{
  "n_layer": 22,
  "init_std_qkv": 0.0249,
  "init_std_o": 0.00375,
  "optimizer": "adam_variant",
  "decay_shape": "linear",
  "batch_tokens": [32768, 65536]
}
MLP neurons of a small language model. Each row is named by its layer, matrix (up: input weights) and neuron, and shows model dimensions 176-303. Each number is 128 + 32 x the weight over its row's rms, rounded and kept within 0 to 255.
After each neuron's rows, "fires after" lists the tokens most often just before its 100 highest values on Wikipedia text that the model never trained on.

L5.up584 [141 106 101 158 139 111 119 178 101 161  69 123 121 122 119 127 140 107  88 165  33  84 112  91 143 149 175 118 138 156  85 131 100 113  97  56 168 173 126 175 124 127 111 121  75 147 101 121  54 135 114 132 171 119 139 104 169  88  91 117 177 147 137 108 125  96  93 126  96 126 114 211 134 175  82 151 128 186 143 124 174 130 128 166 118 134  68 152 151 111 111  82 122 168 130 152  97  99 138 141 174 109 142 111  94 128 129  98  98 122  91  70  99 156 169 174 124 105 109 207 122  91 141 120 147 195 117 129]
fires after: "\n", " S"

L4.up1672 [ 72 105 119 145 111 107  71 131 154 135 156 117 101 110  96 125  59 130 192 127 183 147 156  96 170 147 157 117 110  65  97  79 148 150  83  99 111 179 123 137 121 121 136 153 127 117  83 136 155 143 160  66 172 139 139  93 185 137 129 204 127 154 152 108 196  75 136 115  64  98 141 130 122 179 144 105 102 128  79 164 152 178 151  63 145 160  95 129 118 103 131  87 154 133 131 155 134 190  98  72 182 194  64 122  92 157 142 167  87  88 102 127  69 105 170 162 143 143 153 178 135 129 123 126 178 175 113 145]
fires after: " j", "ig", "p", "ent", "om", "ip"

L13.up1576 [121 104 119 108 158  75 104 109 131 113  93 135  94 139 157 159 104 118 173 142 161  92 153 151 166 228 128 105 101 140 148 104 123 140  78 147 193 103 120 141  92 115 142  70  85 161 246 109 133 151  83  34 130  53 141 149  95 110 142 136  71 144 152 131 150 121 103 117  96 135  83 135  87 138 169  94 134  99 155 100 156 181 125 124 118 175 116 119 107 102 142 127  96 103 109 179  91 177 195 130  93 160 144  99 136 151 134 119  91 127 151  97  85  81 133 154 144 131 141  91 150 125 159 166  99 142  68 152]
fires after: " C", " c", " B", " v", " R", " K"

L5.up612 [157 146 112 123 176  79  92 162 180 133 119 150 100 197 107 110  93 110 158 129 104 130  64 118  92  97 173 103 102 172 149  95 150 142 117 139 182 139 161 113 131 110  99  99 106  94 121 142 126 155 156  79 129 125 128 123 135  74 117 156 110 118 131  91  80 127 109 172  67 105  63 146 157 147 162 131  96 131  75 130 139 185 107 125 120 113 125 173  92 135 143 181 116 134 131 159 107 142 118 143 137 175 139 136 130 148  95 105 145  98 157 149 133 165 124 109 181 137  65  90 155 181 103  75 109 179  91 145]
fires after: "\n", "),", " =", "|", "A", "lo"

L4.up1604 [132  80 171 175  75 122 131 172 132 138  76  98 111  71  97  88 153 129 103 157 104 119 195 158 119 137 197 115 105 154 155  74 160 129  99  35 147 147 200 117  87 196 133 146   0 116 122 104 116 138 140 103 175 109 103 126 121  73 130 134 148 160 176 106 128 103  99 125 121 110 121 155 112 145 114 119  89 124  74 135 146 138 119 106 162 178 106 170 110 127 133 131 148 134 136 109  80 161 137 115 110  91  99 193 164 114 145  91 165 181  77 203 131 163 162 135 122  84 154 186 103  96 143 148 118 135  96 121]
fires after: " s", " S", " re", " f", " en", "S"

L13.up269 [102 117 160 143 130 135 160 156 170 191 172 159 108 153  99 131 173  80 173 129 105 105  94 105 149 144 129 177 108 148 151  75 138 121 136  59  94 172 124 194 122 177 137 153  77 151 168 102  67 174 155  60 111 140 111  43 141  98 190 148 162 159 178 111 129 134 133  71  54 103 129 167 196  92 106 113 170 102 138 138 108 147  78  85 118 158 133 110 143 114 111 126 109 104 147 128 124 158 146 144  86  99 187 126 129 107 155 112 137 150 159  96 132 166  34 190  88  90  80 138 153 123 158 186 100 140  96  89]
fires after: ",", " J", "s,", "e,", " j", " ("

L13.up832 [ 94 153 175  90 120 154  95 208 126 145  93 176 101 101 104  80 126 134 133 127  98 116 109 134 154  71 159 123 116 143  90  92 202 127 148  97 122 130 107 143  95 186 221 141  56 135 133 154  90 162 146 130 112  96 143 106 194  79  97 120 149 168 191  81 148  98 115 115  99  97 106 190 118 111 121 165 131 152 140 166 122 144  96 158 191  85 105 118 122  69 103 144 125 172 136 134  66  95 150 135 148 196 139 180 156 160 111 154 119  74 119 141 109 105 125 161  78 131 102 177 116 195 124  95 108 141  81 113]
fires after: " was", " is", " s", " re", " un", " as"

L13.up333 [164  96 188 129  62 159 113 162 160  95 140 138 137 130 144 113 134 110 114 135 102  86  80 109  91 142 119 111 100 161 100  84 119  99 158  79 124 167 106 127 100 154 126 168 130 162 115 139 129  78 109  67  98 140  66 123 114 133 181  98 157 161 126 166  72 109 121 147  40 124 170 151 138 127 130 145  88 189 153 137 110 112 101 172  85 159  63 112  64 110 109 110 103 138 125 101 124 170 110  92 123 151  86 145 125  89 154 136 148  95 141  96 176 167 103 154 100 145 102 142 135 108 109 122 150 154 107 108]
fires after: " ", ",", " (", " P", " was", " v"

L4.up436 [162  72  90 121 138 160 132 128 141 179 116  87 174 120  90 142 159 159 147 119 124 121 167 173 154 168  92 123 127 165 128 132 202 155  88  68 191 122 141  89  92 186 103 139  65 110 130 101 126 131 128 160 153  51 121 136  92  69 128 157 132 118 143 104 128 115  63 122 130 124 111 170 109 143 122 135  92 111 116 129 133 114 141 167 114 175 180 146 146 111 148 163 141 188 133 117  35 150 145 118  98 159 121 118 159 127 100 118 188 175  79 141 109  83 152 160 118 109 121 152 105 145 118 134 149  84 168 103]
fires after: " w", " W", " s", " th", " G"

L13.up508 [131  92 134 142 112 108  57  97 168 112 177 112 105 167 121 200  91 123 100 160  42 115 147  78 125 156 118 133  33 181 103 127 145 148 105  94 138  99 176 135 113  78 141  62 164 190 111 114 138 167  54 114 114 116 151  83 109 105 108 146 115 125 159 137 173 113 100 140 103 144 132  85  89 132 130 160 136 102 166 127 155 177  96 112 117 146 149 132 205 132 143  84 121 137 167 156 145 115 143  86  83 161 124 172 116 172 100 128 154 170 121  77 115  47 145  68 114 173 116 121 148  48 115 170 105  58 106 133]
fires after: " B", " b", " L", " P", " v"

L5.up67 [ 89  45  70 123 124 167 156 124 112 161  80 109 149 159  87 128  83 163 102 135 192 121 194 132 133 184 102 164  99 164 149 102 157 108 115  68 116 198 140 109  56  74 161 140  84 117 110 104  66 192 132 137 101 153 139  98 153 114 157 105  90 100 118 117 116  89  81 129 139 157 103 184 162 139 151  94  94 204 106 169  82 116 150 122 123 112  87 144 142 140 162 161 146 125 179 115  84 117 143 118 135 161  97 124 100  95  85 104 122 110 219 136  97 122 125  98 151 124  55 143  99 105  94 142 162 136 139 116]
fires after: " the", " M", "the", " a", "The"

L4.up14 [107  73 130 111 196 125 172  77 160 144  95  84 207 123 138  90 164 149 124 135  99 100 111 109 142 209 163 131 121 172 157 116 145 134  67  89 141 123 132 141 155 149  83 125  16 139 138 124 136 128 128 135 127 140 133  82 121  93 137 115 161 186 155 114 125 105  84  81 125 195 129 171 162 165  81 156 128 153 158 122 145  81 136 167 145 117  80 120 156 125 142 148 125 195 162  88  98 107 157 142 106 107 128  83 103 150  95 140 164 129 116 122 138 112 112 148 135 128  70 138 118 104 163 157 107 122 151 126]
fires after: "\n", " N", " R", " I", "N"

L5.up1765 [152 137 131 108 108 142 131 148 139 176  72 124 195 126 118 178 137 190 138 119  87 125 107 166 100 190 132  91 147 145 127  64 159 121 135 110 175 143 108 109 127 128 145 132  63 169 115 166  26 177 107 103 122 147 112 122 164 162 113 111 111 101 140 151 178 121 110 148 120 131 110 173 144 191  97 141 106  97 123 111 120 121 153 163 107 148 103 125 134  95  89 136 141 234 137 147  80 120 129 114  92 112 158  72 134 109 178 132 154  87  89 152 109 113 162  75 123 163 101  71 110 123 159 154  74 118 140  64]
fires after: " ", " 0", " l", " re", " ("

L5.up1613 [172  97 147 132 128 102  99 139 123 122 131 145 133 111  96 142 130 117 140 135  93 124 170 148 212 112 130 128 140 153 166 138 107 178  95 127 211 173  80 115 152 159  89 155 135 139 140 146 153 169 111 104 110 112  45 158 135 112 112 178  43  93 137 159 114 141  96 130 129 123  97 141 106 205 124 111 184  85  84 140 185 134 181 117  93 124 163 155 122  54 189 129 118 168 141 139  88 132 160 111 157 205  86  39 103 124 123 132 110 140 185 114 101 157 159 134  92 108  86 142 107 184 124 134 132 155 116  63]
fires after: " w", " O", " lead", " W", "'s", "he"

L4.up389 [120  68 110 109 101 142 106  82 178 130 128 138 183 171 118 137 180 146 105 128 119 148 155 141 140 137 125 121 133 159 136 103 135 178  80  26 127 175 110 112  97 170  98  93  88 132 134  85 106 209 118  43 119 111  93  87 105 129 136 136 134 149 132 123 133 125  94  97 145 173 109 142 173 205 113 144 168  59  82 180 137 134 147 138  93 198 129 194 191 131 130 204 101 191 130 107 133 152 168 101 148 158 112 134 174 132 101 131 120  98 141 114  87 200 120 123 178 147  90 158 133 174 116 153 129 112 117 119]
fires after: " R", " L", " S", " He", " Br", " re"

L13.up467 [148 125 111 113  91 111 110 182 121  67  98 123 156 153 131 143  79 122 144 148 149 151 131 151 175 157 136 120  81 101  84 105 159 121 145 143 170 138  98  33  76 111 140 143 138 160 110  89  83 183 171 114 144 126 184 153 149 113 144  58 118 143 117 122  88 140  75  98 122 124  90 126 112 113 174 122 176  98  72  54 186 118 184 228 154 150 162 126  93  92 166  87 142 130 133 170 126 116 127 108 137 101 109  93  92  92 165 123  70 156 138 149 163  65  88 164 136  61  83 114 122 103 165  81 110 150  87 104]
fires after: " the", " C", " c", " Ac", " in"

L4.up1689 [151  62 153 116  90 161 128  98 146 134  96 123 111 129 148 177 179 157 104 149 125 105 163 123 167 187  99 114 113 155 155 133 167 167  84  35 161 148 139  96 143 156 109  91  70 112 159 128 113 175  98 118 148 122 122 122 110  87 134 172 123 126 149 174 136  84 120 116 101 122  77 165 107 142 162  88 143  57 106 162  95 103 139 112  97 174 107 170 185 134 162 134 120 143 121 208  47 143 141 103  95 142 130  85 152 121  94 130 124 149 146 151 150 138 117 120 120 128 113 150  86  80 149 138 128 145 145 122]
fires after: " s", " B", " S", " a", " b", " f"

L5.up615 [153 144  96 176 158 121 128 102 169 143 134 136 130 138 122 120 132 118 131 132 122  42  84 117 150 160  73 168 115 120 126  92 125 144 125 133 179 142 181  61 183 122 153  44 150 180 150 106 158 194 118 161  48 107 150 129  60  99 150 131 112 116 135 142 116  68  68 119 127 116  77 170  97 187 179  72 162 168 141 133 122 146 193 132 167 146 113 165 140 104  84 117 123 128 130 187 122 102 155  92  88 102 115 113 118 197 145 180 181 118 106 106 138 136 159 153 111  69 135  64  63 154 113 145 118  77 133 143]
fires after: "\n"

L5.up1485 [118 117  56 129 140 137 117 109  98 188 126 197  83 173 151 131 100 107 103 136 119  78 138 109 151 218  80 159 121 135 120  39  95  89 131 135 171 137 112 165 136 167 111  75 137  69 140 141 102 147  79 110  15 138 108  89 105 113  95 137 118  92 141 178 121 115 129  96 113  95 109 125  97 126  86 100 160  89 160 157 119 153 134 120  97 108  83 161 180 114 107 129 139 142 182 149 126 138 160 146 139  94 148 141 206 172  89 179 157  97 175 121 118 102 185  81 162 145  55 125 111 114  99 111 110 106  85 131]
fires after: "\n"

L13.up662 [163 163 167 128  66 156 144 129 192 127 118 139 109 140 146 197 190 109  97 148  35  87  64  61 124 192 194 167  94 127 138 127  93 166 140  67 154  95 161 101  85 123 124 108 136 108  63  81 106 142 127 147  91  75 110  65 118 101 123 150 153 104 157 134 123 118  94 118 131 152 139 165 155 118 106 135 193 120  91 138 178 140 185 108  97  97 127 173 217 140 107 122 114 156 192 151 147 141 159 105  56 131 115 114 169  98 146 156 118  85 116 113 112 101 111 178 132  99  83 137 129 127 119 137 162  97 139  83]
fires after: " L", " l"

L5.up1545 [137 123 136 121 131  99  88 136 167 150  53  89  77 189 140 105  69 113 123 139 119 159 170 110 167 149  57  83 126 195 170  81 198  96 116 144 113 165  51 131  81 124  72  86 103 119 157 142 113 214 114 121 107 116 127 125 110 125 142 148  69 156 134 129 188 134 126 117  98 107  98 114 119 137  83  92 154 111 125 174 147 170 135 201 166 174  66 148 145 101 174 150 135 162 148 107  88 159 144 130 150 154 152 145 149  72  95 104 167 118  79  87 147  93 141 106 144  93  94 197 184 146 130 157 111 122  28 107]
fires after: " |", "|", " the", " Lab", " O", " G"

L5.up1414 [183 131 147 153 158 123 141 179 115 183 142 157  84 153 181 137 159 178 124 159 150 133 187 132 151 170  89 124  84  93 103  76 111 136 115 146 114 197 100  69  69  96 112 122  97 104 148 165 148 128 141 152 110 139 173  91 133 106 126 102 158 154 122  82 103 130 133 132 125 105 124 127 101 175 109 126 113 166  47 141 156 163 134  97 175 174 120 168 130 126 162 142 132 129 140 137 109 152 106 116 167 192  91 142 131 166  69 110  99 120 108 121  92 122 152 110 103 102 155 133 133 115 112  80 124 177 125  92]
fires after: " the", "'s", " his", "The", " s", " her"

L5.up1189 [129 150 108 133 149 164 133 185 140 164 113 102 112 138 124 128 158 125 171 123  89  94 122 130 134 194 160 114 106 170 157 115 138 166 131  13 177 135 147 132 128 137 145 127 126 219 157 144 129 123 118 139 146  90 132   0 126  89 126  73  98 168 168 124 152 134  94 120 145 101 107 146  75 125 150  87 152 126  56 111 182 108 164 105 147 165 119 106 112 126 157 167 127 188 129 155 102  98 155 105 124 168 119  91 112 162 130 141 150  89 138 125 129 150 124 188 145 127 133 125  76 158 126 197  86 121 141 127]
fires after: " w", "-", " l", " s", "ed"

L4.up93 [166  93 142 112 160 114 146  76 114 155 118 109 106 137 124 141 104 179 118 101  70 100 152 143 117 190 114 103 129 106 132 153 183 148 154  81 168 118 168  87 187 167  84 104 127 158 151 145 134 105  84 164 145 158 106 191 114  97 129 111 123 182 133 122 199 103 105 114  81  85  72 185 112 174  77 138 127 151 131 129 115  43 165 140 100 129 189  98 124  92 112 147 136 201 122 214  92 108 120  65 127 101 119 114  62 209 175 148 115 145  91  79 178 174  91 128 163 125 145 127  91 117 147 136 122 121 140 139]
fires after: "\n", " g", " w", " G", " U"

L5.up1807 [189  88 123 171  95 170 138 134 117 185 128  93  81 155 135 156  84 143 129 116 110 110 127 124  68 117 100 133 118 195 129 134 128 113 151 143 117 139 121 145 131 150 141 134 135 133  92 134 148 140 127  96 120  99 121 137 130  82 160 146  87 126 105  94 154  54  95 160  22 158  94 135 145 178 133 111 143 123  46  98 149 164 142 177 190 129 176 135 156  96  78 154 151 151 176 183 119 137 133 137 108  95  88 138 150 175 137  98 129 143  95 140  59 167 174 102 126 198 113 198 131 158 105 150  88 135 135  69]
fires after: "eb", " w", "W", " (B", " W", "ew"

L5.up1028 [130  89 127 133 120 139 156 139 118 159  82 127 139 139 154 138 125 169 193 109 133 118 149 171 130 103 103 164  74 171  85 113 132 109 123 109 159 155 113 157  86 108 104 145  81 118  98 129 126  78  78 129 152 149 136  89 113 133 206 108 174 102 161 133 154  79 129 150  93 111 125 139 131 153 161  96 135 138  65 162 101 134 114  34 122 202 130 114 108 126 179 106 105  87 123  90 113 168 148  92  96 119 102 111 148 131 117 150 119 127 120 183  57 140 123 179 107 122 108 101 124 135 111 167 157 162 175 113]
fires after: " a", " the", " his", " r", " their"

L4.up883 [106  46 121 125 115 136  95 130 137 130 107 113 165  90 100 127 130 175  94 196 103 142 168 104 138 127  89 120  87 141 132 120 126  95 104  95 194 186 198 135 166 178 111 113  79 116  98 121  77 173 164 105 137  85 136 150 141 119 162 122 156 176 162 148 129 102  77 114 145 114  74 134  75  85 147 132 124 146  89 108 131 153 132  79 124 173 116 153 115  95 137 120 159  99  95 146 102 114 181 110 129 106  90 111  90 104 142 123 165 173 109 146 103 167 201 178 103 114 139 198  47 176  91 162 144 138 109 129]
fires after: " s", " sc", " S", " do", " h", " ab"

L5.up89 [166  66 127  97  69 113 122  99 133 162 102 123 125 126  94 133 127 201 150 135 178 115 191 161 124 128 128 160  69 158 151 137 119 173 108 105 131 155 129 174 138 150  77  67 132 132 153 115  49 147  27  93 167 107  75 122  56 111 140 121 156  94 155 151 154 140  86 108 164  98 115 143 136 142 104 170 119 154 129 142 158 146 124 116 162 172 194 169 161 119 117 119 140 155 106 111 123 101 166 135 104 158 149 136 115 102 138  89 160 128 105  89  84  73 109  96 106 171  80 140 161 107 136 184 153 133 112  75]
fires after: " B", " H", " K", " T", " P", " D"

L13.up1109 [175  87 189 158 117 132 110  96 147 156 120 181 146 131 112 184 135 143 137 155 162 102 166 127 150 124 156 157  99 153 138 159  98  96  97  85 100 132  77 135 170 154 121  93 107 216 135  86 125 114 123 102  80  94  84 113 145 113 112 166 215 138 127 120 162 139  76  82 142 155 108 214  94 146 132 128 126 175  82 145 153  90 175  91 118 118 146 101  90 112 113 124 122 129 158 124 103  96 155  55  93 189 103 188 103 199  99  84 136 147 106 119  73 108 148 194 122 146  89 137 145 111 132 197 179 171 113 132]
fires after: " M", " D", " d", " m", " R", " p"

L5.up95 [160 164  92 131  78 136  67  95 152 107 174 157 219 129 116 144 148 137 143 150 107 121  93  94  85  96 128 161 118 117 107 145 149 181 110  85 177 121 147 171 128 108  93 133 132 116 168  67 120 150 127  75 106 152  88 142 158 110 157 136 139 118 177 148  70 129 134  74 173  94  58 101 131 118  81 143 154 115 138  95 171 147 188 131  82 159 109 197 157 111 145  90 224 128 112 131 108 124 131 159  57 150 175 104 133  80 116 110  93  63 153 101 154 122 101 130 159 139 101 117  95 156  88 140 116 107 150  82]
fires after: " Al", " Par", " Per", " Flor", " Mont", " Kar"

L13.up810 [ 96 139 153 141 168 134 150 136 137  97  96 148 157 149  68 126 134 151 160 135 108  88 158 154 133 147 119 124  79 123 125 112 121 142 151 129 124  71 163 130  97 169 126 100 176 225 125 118 135 145 127 148 142 149 180 117 124  64 161  76 135 191 139 129 112 130  75 118 117 167  95 172 117 144 142 179 159 133 152  71 101  16 135 170  81 154  61 120  96  73 146 148 108 121 113 151 106 153 182  92 109 138 161 168  87 132  98 103 145 139  95  96 187  70 117 128 158  96 141  82 185 158 123 135  98 109  74 153]
fires after: " C", " c", "C", " T", " N"

L5.up17 [119 107  53 129 124 161 156 146 150 157  99 132 157 142 161 113 153 151 131 123 132  76 176  38 116 146 120 132 148 141 151 126 137 149  70 129 144 151 148 166 147 153 165 131 100 158 161 167 105 112 134 100  89 140 126 158 105 118 123 110  78  88 137 111 109 111 114  70 131 117 169 160  85 166  81  98 137 162 171 133 165 100 140 179 151 133 113 146 186 128 143 139 234 191 131 114 131 139 126 136  72  91 118 141 171 140 143 158 170  90 122 120 139 159 111 100 131 111  93 134 130 115  56 121 133  95  74 107]
fires after: "\n", " S"

L13.up1134 [135 146 160 173  90 119 125 109 146 133  96 148 119 124  99 111 122 159 126 124 101 132 124 133  70 175 151 100  98  97 109 138 163 150 138 118  98 163 138 126  44 148  87 111 117 133 141 137 116  99 125  60 191 150 105 139 168 156 131  63 180 154 163 169  75 118 100  59  68  81 163 168 169 108  82 185 130 145 149 132 129 125 195 183 109 104  80 119 116  66 127 134 178 203 150 171 147 139 161 127 192 139 141 118 203 130 138 139 104 130 110 100 129 102 143 174 125 144 117 118 139 122 168 108 128  83 110 118]
fires after: "\n", " "

L5.up1479 [165 155 106 132 128 123 103 172 122 110  72 177 136  83 110 117 175 211 142 114  69  57 127 125 108 138 184 141 110 128 154 163 186 159  59 129 174 140 174 229 158 118 130 176 129 165 125 105 100 118 147  77 148 120  89 161 147 140 136 131 159 184 147 134  53 122 121 149 133 169 108 158 168  96 100 164 167 106 131  68 143 165 196 147 130 113 129 109 168 103 127 115 190 104 131 167 111 148 123 115  92 136 106 122 105 145 174 117  49 116  79 116 129 137 146 172 104 129 101 161  71 140 150 131 125 133 160  81]
fires after: "\n", " At", "y"

L4.up196 [140 125 124 112 137 122 110 123 132 146 123  89 114 127 101 176 147 196 162 141  41 124 138 112 174 147  89 167  47 177 142 107 113 144 133 103 201 124 136 145 158 142 100  84  66 201 165 153  20 177  72 144 119  91 117  99 139 104 136  99 140  92 143 123 178 119  99 145 151 174 103 154 164 118 128 133 121 193 128 145 108 114 109 140 146  99  89 110 149 135 112 126 151 176 140  84  85  76 126  83 106 138 108 184  93 116 123  86 181 121 146 109 139  70 115 155 118 164 101 132 126 134 116 135 158 118 139 101]
fires after: " 0", " 1", " ", " 3", " c", " C"

L5.up519 [180 133 120 144 126 111 125 122  83 178 144  82 149 221 187 169 149 134 146 146  97  98 126 118  59 159 148  84 109 100 104 123 158 111 145 141 148 118 122 111 132 136 123  88  96 120  78 143  86  88  77 115  57 124 117 115  94  91 143 106 127 162 150 130 141 131 119 100 119 137 117 133 127 156  94 120 154 109  98 133 102 148 129 153 147 127 111 210 141 159 119 119 150 198 166  93 106 163 148 125 156 156 174 168 101 203 143 169 148 131 174 156 135 175 163  79 146 129  54  47 111  77 106  90 137 121  85 126]
fires after: "\n", " =", " medal"

L5.up955 [135 138 158 136 106 117  67  65 165 189 145  90 127 133  74 151 168 118 104 142  90 123 141 134 103 101 115 142  56 154 137 133 116 172  99 136 172 107  84 135 171 209 129  62  73 170 140  71 115 165  57 114 101 120  68  72 113 143 146 118  92  98 121 180 175 107  94 116 163 127 109 138 104 149 111 113 123 172 138 146 107 145 131  95 141 137  75 128 178 126 119 110 134 147 143 171  96 124 110 109 143 131 123 157  62  84 170  98 142 114 187 130 183 115 124 160 120 164 101  88  80 141 101 173 141 142 151  94]
fires after: " |", " ", " 0", " 9", ")"

L5.up1656 [ 98 125  87 107 147 123  85 144 150 101 105 153 132 149 152  74 140 188 119 114 117 134  76  69 106  91  95  87 127 148 146 127 133 102  90 133 131 126 116 211 168 121  24  98 100 119 157 160  94  94 120  86 127  63 128  77  97 125 117  85  75 120 141 179 120 114 126 166  83 140  75 171 110 148 138  85 123 106  47 136 108 124 163 142 104 141  84 121 172 143 128 166 185 167 167 101 143 178 137 119 169 171 144 144 110 112  93 182 183 145 144 142 107 132 126 141 136 147 129 128 192 129  77 151 138 118  63 148]
fires after: "\n", "lo", " dire", "s:", "mier"

L13.up1078 [168  87  76 169 148 116 105 133 155 191 111 144 141 139 139 134 100 105 146 175 146 109 109 144 112 109 120 161 105 140 230 109 110 154  60  94 103 152 177 133 139 163  93  98  60 166 156  96  59 102  63  94 158 140  89 150 140 120 153  90 143 162 123 118 136 131 129 141 155 159 102 167 138  93 131 101 111 151 107 115 134 160 101 129 148 135  72 150 166 129 100  86 137  80 117  79 102 150 123  50  83 103 163 169 182 107 134  66 116 110 149  92  96  93 124  65 133 194 103  90 142 125  99 171 114 123  93 110]
fires after: " H", " h", "h", " Ph", " ph", "ol"

L4.up321 [132  92 139 120 111 143 115  56 167 195 103  55 132 118  99 195 148 183 133 173 116 135 170 120 150 154 109 125  84 161 156 191 135 149  77  75 162 131 108 106 107 148 114  81  93 123 130  91  70 182  87 111 158  95 101 139 139 137 126 171 135 154 140 182 205 111  66 117 148 132  86 166 115  93 156 111 112 138  99 159 119 129 155 113 124 132  86 161 186 108 150  85 144 125 151 199  29 111 156 133 115 167 134  92 130  97 159 114 107 114 133 155 110  83 171 128 147 178 143 199 105 206 111 155 156 119  82 130]
fires after: " s", " h", " p", " se", " e", " S"

L13.up1484 [157  61 189 114 120 100 108 134 147 124 123 101 137 143  82 122 136 128  93 133  78 150 167 105  81 126 231 193  96 135 151 137 119  62  62  87 116 123 128 135  86 137 166  90 103 181  98 110 111 108 147 104 181 100 138  73 104  69 151 134 155 143 193 150 156  90 118  99 106 176 110 156 135 170 139 184 152 202  61  82 127  85  80  88  83 153 128 130 120 157 107 115 128 174 128 140  87 103 157  83 125 179 113 148  75 152 131 118 106 114 123 101  61 106 120 129 126 117 119 102 123 158 192 166 158 138 142 101]
fires after: " P", " D", " p", " V", " L"

L4.up756 [146  50 148 114 128 113 119  72 196 159 103 124 137 156 137 165 120 178 168 141 149 114 170 139 171 134 113 119  73 149 159 125 121 154  60 106 186 196 141  94 105  99  90 138 101 111 118 133 103 145  70  87 131  99 104 155 192 113 171 113 167 167 174 125 145 106 109 125 115 133  83 140 148 149 134 109 138 133  71 110 142 150 140  94 170 101 167 141 157 149 122  91  92 161 113 107 108 168 142  87 109 157 125  57  93 123  82 103 191 106 113 155  31  82 169 102 137 190 104 167 125 187 117 130 163 159 111  93]
fires after: " H", " h", " the", " s", " c", " a"

L4.up1839 [186  50  63 120 119 126  78 136 143 200 158  77  84 149 140  89  88 137 122 111 122  90 106 121 159 138 139 129 118 176 133 129 220  80  97  72 174 152 113 149 155 145  73 162 129 120 115 132 115 109 124 122  90  95 148 118  90  86 125 128 144 127 130 103 138  80 113 165 118 126  31 161 121 168 119  99 123 159  86 135 124 116 158 146 128 103 191 142 146 132 162 154 146 165 180 164  44 166 185 153 140  88 143 119  90 150  95 126 105 149  55  83 150 119 121 126 137  93 122 136  69 135 100 126 129  37 109 126]
fires after: "\n", " ", " w", " K", " \"", "-"

L4.up658 [145 135 145 152 162 108 118 159 150 151 141 137  70 121 128 100 139 115 164 148 111 117  85 121 163 150 121 152 169 106 108  76  98 146 138  82 138 130 135 115 124 147 112 136 124 147 152 174 148 166 103 129  49  75 109 158 129  96 158  69 134 122 139 102  93  80 103 106 107 120 181 161 157 234  93 136  99 153 127 157  96 125 153  78 144  60 108 142 120 110  88 167 156 139 149 133 100 119 173  98  88 122 149 146 108 186 183 156 189 162 151 124 121 125 112 171 116 158  73  95 182 166  87 112 107 121 144 141]
fires after: "\n", " is", " was", " offic"

L13.up1424 [115 140 176 206 118 124 110 177 151 229 137 103  64 114 105  99 144 134 147 144 110 123  80 128 112 136 181 154 146 162 104 143 107 123  89 111  76 112 130 146 166 178 136 115  50 176 171 124  92 147 126  76  80 139 117 139 133  87 132 134 147 119 140 128 135 131 132 127  94 109  43 174 143 120  67 157  74 183 144 112 147 139 100 132 136 122  32 127 131 128 116 146  84 128 140 132  99 190 145  74  97 107 152 164 152  91  98 116 170 141 162 106 134 150 128 141  70 124 122 135 120 184  79 138 211 127 109 166]
fires after: " was", " is", " became", " as", ")", " been"

L5.up977 [129 113 159 141 141 171 113 122 108 188 118  99  78 109  62 147 108 161 201 143  43 113 139 135 115 132 109 156  93 148 128 127 209 113 103 118 154 172  77 172 161 152 139 138 140 149  67 133  62 173 121 130 130 109 135 128  81 134 128 150  88 125 151 134 169 119  77 169 102 104  93 187 108 182 152  85 142 112 103 138 180  97 166  96 114 170 134 143 118  71 191 106 130 131 157 173 122 168 135 128  77 184 132  76 106 101 118 121 144 124 102 120  88 132 154 101 162 106  88  83 146 170  57 154 168 125 123  94]
fires after: " w", " W", " wh", " be", " ", " the"

L5.up1252 [165 105 134 117 188  90 132 131 194 144  77 137 163 153 202 146 153 127 128 109 110 147 134 130 169 165 124  57 136 144 140 126  90 132 134  35 112 159  95  90 132  92  68 144  63 174 160 118 140 209  58 141 148 130 106 127 109 159 126 137 128 184 130 110 164  97 110  98 155 120 113 128  98 102 121 138 128 185 157 177 126 166 126 156 160 132 172 156 183 129 159 144 103 102 160 127 130  59 170 136 108 120 131 126 110 139 132 109 154 119 130 147  80  69 126 128 161 110 139 174 161 138 119 110 125 102 145 100]
fires after: " G", " s", " O", " S", " R", " g"